From a checkpoint of a small transformer trained on Wikipedia: 8 layers.
MLP neurons of a small language model. Each row is named by its layer, matrix (gate and up: input weights) and neuron, and shows model dimensions 80-175. Each number is 128 + 32 x the weight over its row's rms, rounded and kept within 0 to 255. Numbers have three digits each. A neuron's up and down rows have the sign that makes its largest values positive.
After each neuron's rows, "fires on" lists the tokens most often at its 100 highest values on Wikipedia text that the model never trained on.

L4.gate344:134138135111105122165090106201153115145135128138138141172103133192138125170143112121091135146131143121127123157092149103127167175093121168114120146105061168082105199122152121122124114097164192122117161133066109076179144110071195153097107183101113118061068145105099057123154143129095134103
L4.up344:135057100066078092168122134132203164158112143094157151127125110177086142111051164150141134170088127084137081171174170128109068161155157176120095138128091152101146134109146102101099079104078155122097153132032116069104139120100154071142164109121132182119117117118087107130186098153087024130
fires on: " became", " as", " appointed", " a", " become"

L4.gate347:124115128071120133097142096178079124136158162128097117139137133136103120107102114103165086097122145136112126084099174093103071153116063142124123139116114083084138185172102146121101056182106146166193123073123110131171074166094143126162083126088114189094103142163181078181122165121082121134
L4.up347:153111146139103125124093111140097096125134166117217156144119095087111051126116122100110152119203117180128114101124208122134149212087090091079098160130100124135070084167136106148123115124116139150106110054118108066132127116134158093100194126209126200098146135114106132161154125094134160126
fires on: " as", " in", " became", " was", " from", "As"

L4.gate927:117145129144091144098147112194126108116171141147090152139095140112149171102093158126135105144190127137131119104155155076181105089142068120106133199149114091182159140092145092136139083118181064070123014120153155135179106144141095046154124145147137116135173148138115170139176099198113124120
L4.up927:139144141143138059172151122131096156060132133197113158212124112117138123052139162170057080096131161153103195153136136072149154178150114084141204165113184116186111176119147123152109100191126129128145139115206170158118100096133171126142137149142129133152155127182146117112079131205097125117
fires on: "\n", " to", " in", " by", " of", " for"

L4.gate18:143106074106133151131168116194067105123156115129061082160129162143179103129137144126131172090120116118158096117146182055112088169142155099120158097133109106179082135098161106211126131113147169150114150104138121142187197049208151113119089146060097158116134136100094137146126149147123134127
L4.up18:122120169146086167158143077118144173192146169156142152143112158147092189110117184148158173137155141132151157160139129122073127117127082101142092160131123116126100092154071094102161102162095144213084147145074093155106130101025185133185116153130107106119156126149100110105216077096116156134
fires on: " as", " an", " a", " the"

L4.gate378:124112123078120184132182115136097111131099135093109144153157146133157089147098164065208143147119099085148139111140090123177104143156138121105099185130085042156106071113099147140121154141161182125119090161120102086133200166160127116111128172117148059148121126067149126101163155118157157126
L4.up378:168137181125138132094122151137129081103115077165148166116138120144231152140118122162106143172115079154120147098166170083101105179076165137173098118033102147125182175142089124133112127112160153171155103119143130100131088141099129132117052154089128151106144146124103147085120163105165094114
fires on: " became", " become", " was", " is", " un", " becomes"

L4.gate642:186166247101110104162149154150162137179202163150145137115143166176136133194100137058140189132214158152128111110141151123129126138175100188093145164153087129155104164084142113147110139189089129085083074082096110119138152207158163104158157124128058092108123113121146150163165146165148093159
L4.up642:156130164149137199134103116121113203130189134119185092153067109143155136132094170145147080148157158174122140140100142095122105134188109170100181166152134141127093105151060140119118109149084133092166129142103168125116111155194139185155145126109091136162090076093139149189110092214142107155
fires on: " than", " with", " by", " of", " if", " using"

L4.gate276:167130167122102087137145146165113131177163126089102155123159144140147159126094149116154149168166142168099102080204165081122097138137102158140133123137063158130125111102094141218108057117131180111114139104129104130162112143153121165144119133086171134096105191174106149117111102114128120135
L4.up276:110115142128069169124112124153079170114151156106105207135136098143073133147143165118151152170157142168135161141102129097048131127119125146144147132093092114129073167122151100152129133104129188140141153067095073155128196092097129173169083142142075155174107116119142090160130122113148125143
fires on: " more", " most", " very", " too", " as"

L4.gate491:215176101144105169134116104169135122124136142136064152165187115139121088147119149108119144115142125074130114122157114123136134128153147130123110168118089097124137124154143111124093115182118167156050146146131191114142129189201165083132101085156139081092133134085028111125156097186170157117
L4.up491:132105116135072128180085091145135132156140153104123093100162082164184102147150070138108154144134133108110104090108166104106107083144112073104152159182130120052119036075252145192090120154160113111073151118105186143130154054099162169137147135139078129115133089102117203145102041100193170121
fires on: " with", " (with", " With", "With"

L4.gate647:147166165096106140195058118154063134169118128176141159124108131127194166086200108131085082108153135150122114169116224172161126184076203074112147127114075132089116140099101096147128111171144157154089126106113128145147088116117197151097124129134150121129035110091108122095154089084075105129
L4.up647:142066180070134170136152115169132110128103106164052098106146169172183119126218110128107162107101172093091108127122106092088161076130131133142159099106155112174109143161151158163169150131109085174116073050118093179151101111161105132132095188154117112134132145134117110150161130106132106108
fires on: " most", " is", " more", " '", " became"

L4.gate34:043129160129093088181141103182072131151139139096191193167093169092101179115060162066124155110167113212153110115108113144103170148223140107084139147138161068169098127119191133122094102116126077142131134126110125146146129059105149131204133174178114159134180141166133141110137162117105072129
L4.up34:115117125083144127107153165140106207167101113103174140116124185112170127149113120114128142167045146189141105093135114140102080083216124123086170152168158093125110101155140115177102115134108098042126139115125136196150143177075144125131173137138148112106144168124132191191099146148136141141
fires on: " of", " is"

L4.gate1216:079136187102085120105065144176157124133152123161145107124163172166129143147112147093126115134147128156090146095097149174096162093096049107142161123071133154140129163100174110123076126198160116128051165090119178148142085174093142155169143118114144136119101116144083098073105061152119099085
L4.up1216:121117138066089132085122133157154174078157094116167148150142098197117125127161120074143155158149139146044078104116143168113096083132168112099188170127127092176126107099175105127123162175187061102096131057159174131130119161073118162127121096175105125114138125107185077168145110192154083112
fires on: " of", " are", " be", " the", " was"

L4.gate726:119128116135113122190108115133104103188152109136030177118141093138168154095075105100122107139154140118156168109183161104141155081143100107108151111191167148218170160180132107093117130106128089106117130170084140125135101099105104119158165072103123117154121148160132143108111074141093128187
L4.up726:132125124133173126135159077104086087106145171068100167125082092106122083120130097165059200129171154167133159142123125121149188124102132092152110152088199121199146173123089197120100138106191152167126099128092147175116124109148092130147174098124132093079113064148109142058109140127082139144
fires on: " for", " to", " of", " For", " is"

L4.gate1017:066140177108103112088198143177163088122153131154131114104103121133101113148161151181151051177118093123138134168187115112089123127135122178113152138066149133131149102090146152124069149108117149063177117094185194155166155174127149102068114187167092122095091155114153100103103160113043122159
L4.up1017:104148179142134083108184127129163083200113119131126118156088114107111082134145111198139106183141090176106134103149181172107095122154184156128128127130161151112143132091130151119142086132109121169116119118160193176128089141080160061092142081197160114036063184126129132130169165114092111146
fires on: " none", " —N/a", " hold", " Unknown", " No"

L4.gate1176:145090168151128088106082051192096113087142046220130164131091084154077139136077139085147112157148096125089140148133157114114137163151106149127125175104172101123168133105117053115072104138152106117120077113034117075166096179137130065146107125127122171131120153168193093098138146135132140103
L4.up1176:176130173094138162165100139108122151195176098190117170156040103106154100065123104126158115134100198204157138114087138079084120241161194067177130106155159059099170088146145079174153027167136136119133127054089056055125074164118134148113183118125120129170140111126129139101136094127149113079
fires on: " that", " as", " about", ":", " in"

L4.gate330:140136100120101177177130075189093110156117227075024155125177118172162081148097134127104143113146095117129199113168163103108092134113102110091135120160108161085099115125143146203111140043162115094124140116110124157160142106109123152121073137082099099138157076084146175124138102118173178122
L4.up330:149080127127111114163139124147103156155081180118078122143176099116143118161121136119085206164148167134130159173046137137090134146088162103083076129167150130081083093115121080155096095137100134156155132100121097128103124102140124181154114180129136093148144096091158131130141155126130174085
fires on: " where", " for", " as", " which", " For", " whom"

L4.gate164:171120131121091145161086082177099137154159100086136177095131134144147106083130117179175045141110084214074150088198173141116125060143168125106171168129107199128105103119115134134113119155124122081107145104112185087143101134151139108111146157172177156099188061136123154160130035155112123096
L4.up164:074089180142079188148171181160086103183196144106078126178094188107165075186134084118133128157082062199129119135137188130135114095133149160105155121152075152130152104178114098154147175141118132110108168134115106110148094188148165178113139152109154103157136150200200081147081150127151086175
fires on: " its", " his", " her", " their", " later", "'s"

L4.gate711:136124149137099143131077024162054120196113150174113160107154096148091164158162116092108125139123142152154139154124177107087109112135135165163165078169127133097110082076136126134074156095152193141072124136090118136164113144125116148124064137107125103153152074103114162133135097143115130160
L4.up711:171103079171105103103148066121123101162136136131117094170132084133123160121168152136117076114106078160148185076129130111108101177120118195089158055141112148082140110146099110104084103104067186153160172159139144128117166077081064179115093116069101143051139169161199134156116141129145130137
fires on: " who", " that", " what", " which", " as"

L4.gate30:102136145153121126152140106166097132132179153155155154173085184151167151117114170084114154162137148110132138105133145081136093151189154106138091105119090175115081174140129125104122124094167143091159102113153123105196102195108131186168152218135092165084105152075117144043146148131146129119
L4.up30:101148126119103106143179124125110150065125126120107171082063114142101152148086105127030118148137129176100162156142117098087050135125132121109199079145136096136122159168134050057111082141150129104091128144139075072129096107090105168216103145138082115174097097116152067064111146136139127109
fires on: " =", " also", " as", " is", " can", " became"

L4.gate671:107113147120122140176123105161113112102103117103079082181120096161185126125087092097173175134150156118180133104080102109162137122166158167116110077089144138098166124070113168154184197144122131103147098089184079068167157143147139102077054187126115085054135080093122165098180106154131120122
L4.up671:119098164117117135138157121147132155093172108128105084140116135052177149125188076093134128090128147210131175069116160156145142170149173140105205109096124106049139128115137131163139128130111076133182152145162090140156137161119117198092145166126169139118091127124130140135076114171131122112
fires on: " not", " be", " are", " been", " was"

L4.gate1212:070132180052144175197154105144096191204131169076113159147162136127114126103107151101151178146099086078127135084138099151124146114121111164138083138125155089146141073092185164213145168122143149136151112122071116153141122149080091119109133153147098113111195114184169119034163119075124177172
L4.up1212:135106129155146102180120168132119168128112205128102087063148063091156124129154152135090156167143163148105106140082130094132121179204125133095133110083133054074093152115162082232183144134153089089171115037199139081128135102066143156130112127149119125106146142101135165118111204152151108096
fires on: " and", " to", " of", " from", " &"

L4.gate1224:096089126109128150137098142129134183153144156087131149115133111133132073123114117136112145149110120085145112119144152124078136101184124118130118135196146155120141078082194128192114216083146105101134127117104188153130086097178157125110152130108154113117112107146072130091125078146127158101
L4.up1224:173098123084119175078144111147082101096133104126096103164126141053052194170167089132139093079149094113128156147109100164128118165126162143201108142163102140118124181094068100114105133138117100137156143172152105135137120163192112178137116136101155138149132140163119103100083139168114127121
fires on: " with", " his", " were", " its", " their"

L4.gate955:134091174097103064170108094164124139138164140108112202156113084080132136155078078082189122162141104130117175114119135133155113145189155128197141106143141074143119067117093142090154195113123130100152132136110132084168118148161126071094150171158168085117132116098113126166122165115147138134
L4.up955:136103118124109128148120175143143141107173104075123131175115096133153207157110088116158138182116139139163162128141150123135096128151137168148170079186156060146099110153145160147119146139117144195150080116199115108123119148142104160142123214106093132157121140121149106127103181108187154118
fires on: " is", " was", " were", " are", " be", " also"

L4.gate677:115052113120084148146144159161124126164131128130096168129110111117166152110130084145153044152142116146111156119159108117147074144140091084145164092147136117146066138145180159111123107120121116179078119102084182152177072133138129110124133122140094098109105134156041159094136104108096129126
L4.up677:134065105089088170171182057126115062100112161114129155129120098177147133132163159159132162091155145152126150153169132146145121094148148146067124122145127115102104140151144099090108162134074180110066141124085112154136097123141176090125082125098135149184180099108173153157170148078193061127
fires on: " has", " not", " can", " most", " more", " have"

L4.gate11:121123125170114113162116043158098101099096109134073104165114137105208071123111082110120120152128168095106150142111118129158144123089130142123112151201152102110130114091091165170110152146155112114192101146104172101190122031116174125109110122153112099102119130162068132130169098138133147141
L4.up11:057044139144131190171137060142089156118122156158112073139140112099119080149103098118166151170090153148131152138150092133126138130080134094129093091143116098092096153108153133136140145141155115078117142134154145138133156069193140228123115151187143072156110095121120105061116062146223081138
fires on: " to", " for", " To", " For", " be"

L4.gate230:179061120065134113170156134172093152102196189111128171149090113082160156136169123067135070115129135171154143109113170120122111128098120184124181186161104091176100196148163133103135097071136110082154145128084110174167087130122137124143204162197119158130134069106097074110161115171146151105
L4.up230:083132168128118134138159119120140165135072085108140220128074152099086120108132164133096176167163123185156105088167138130137139102145169084128129157110157199108124115085161185116104107064096164153167149174092177170150152144111123137042135109160170161118150131126163090150126186178162141120
fires on: " was", " is", " not", " also"

L4.gate1302:134121105113098120094135094178098075193181112133011239139108149106166108160056119056198143099127143120188153093114111187113144199183122127133135095114122104162119104123102141142157188124175122141131064111118099128195172198115173074137175136064171133086138113094126134135119123148205098105
L4.up1302:176118080151158139192099084115106156162123110131131114143138022104139104115188055148113114135073150159111161156199124103121088125144164122132201106140141137096135091099098117132165071165096155118093094141152125096102119131156115155126151082087143085113107047109109079097085141101143106119
fires on: " was", " were", " be", " had", " is", " are"

L4.gate435:158165153149103144151147090134130163194088198183154085165129157146135139148120167085153092110123164105115091125081110099118119141128140162155137094093153139066135134073108103154174152166076164167066162152114175165147161114134160141154126112083097082065090145102150122128177133160209080137
L4.up435:101151039067119175093124141125094140051172106118121148084213124184138156078142138079119166183140185117096107117126115116104116073061116137121140096129110177168091130067172178198108121174172128112077093146191105114113092178186156165163157111165096136143154122087134132131167097105158141102
fires on: " with", " by", " starring", " among", " (with"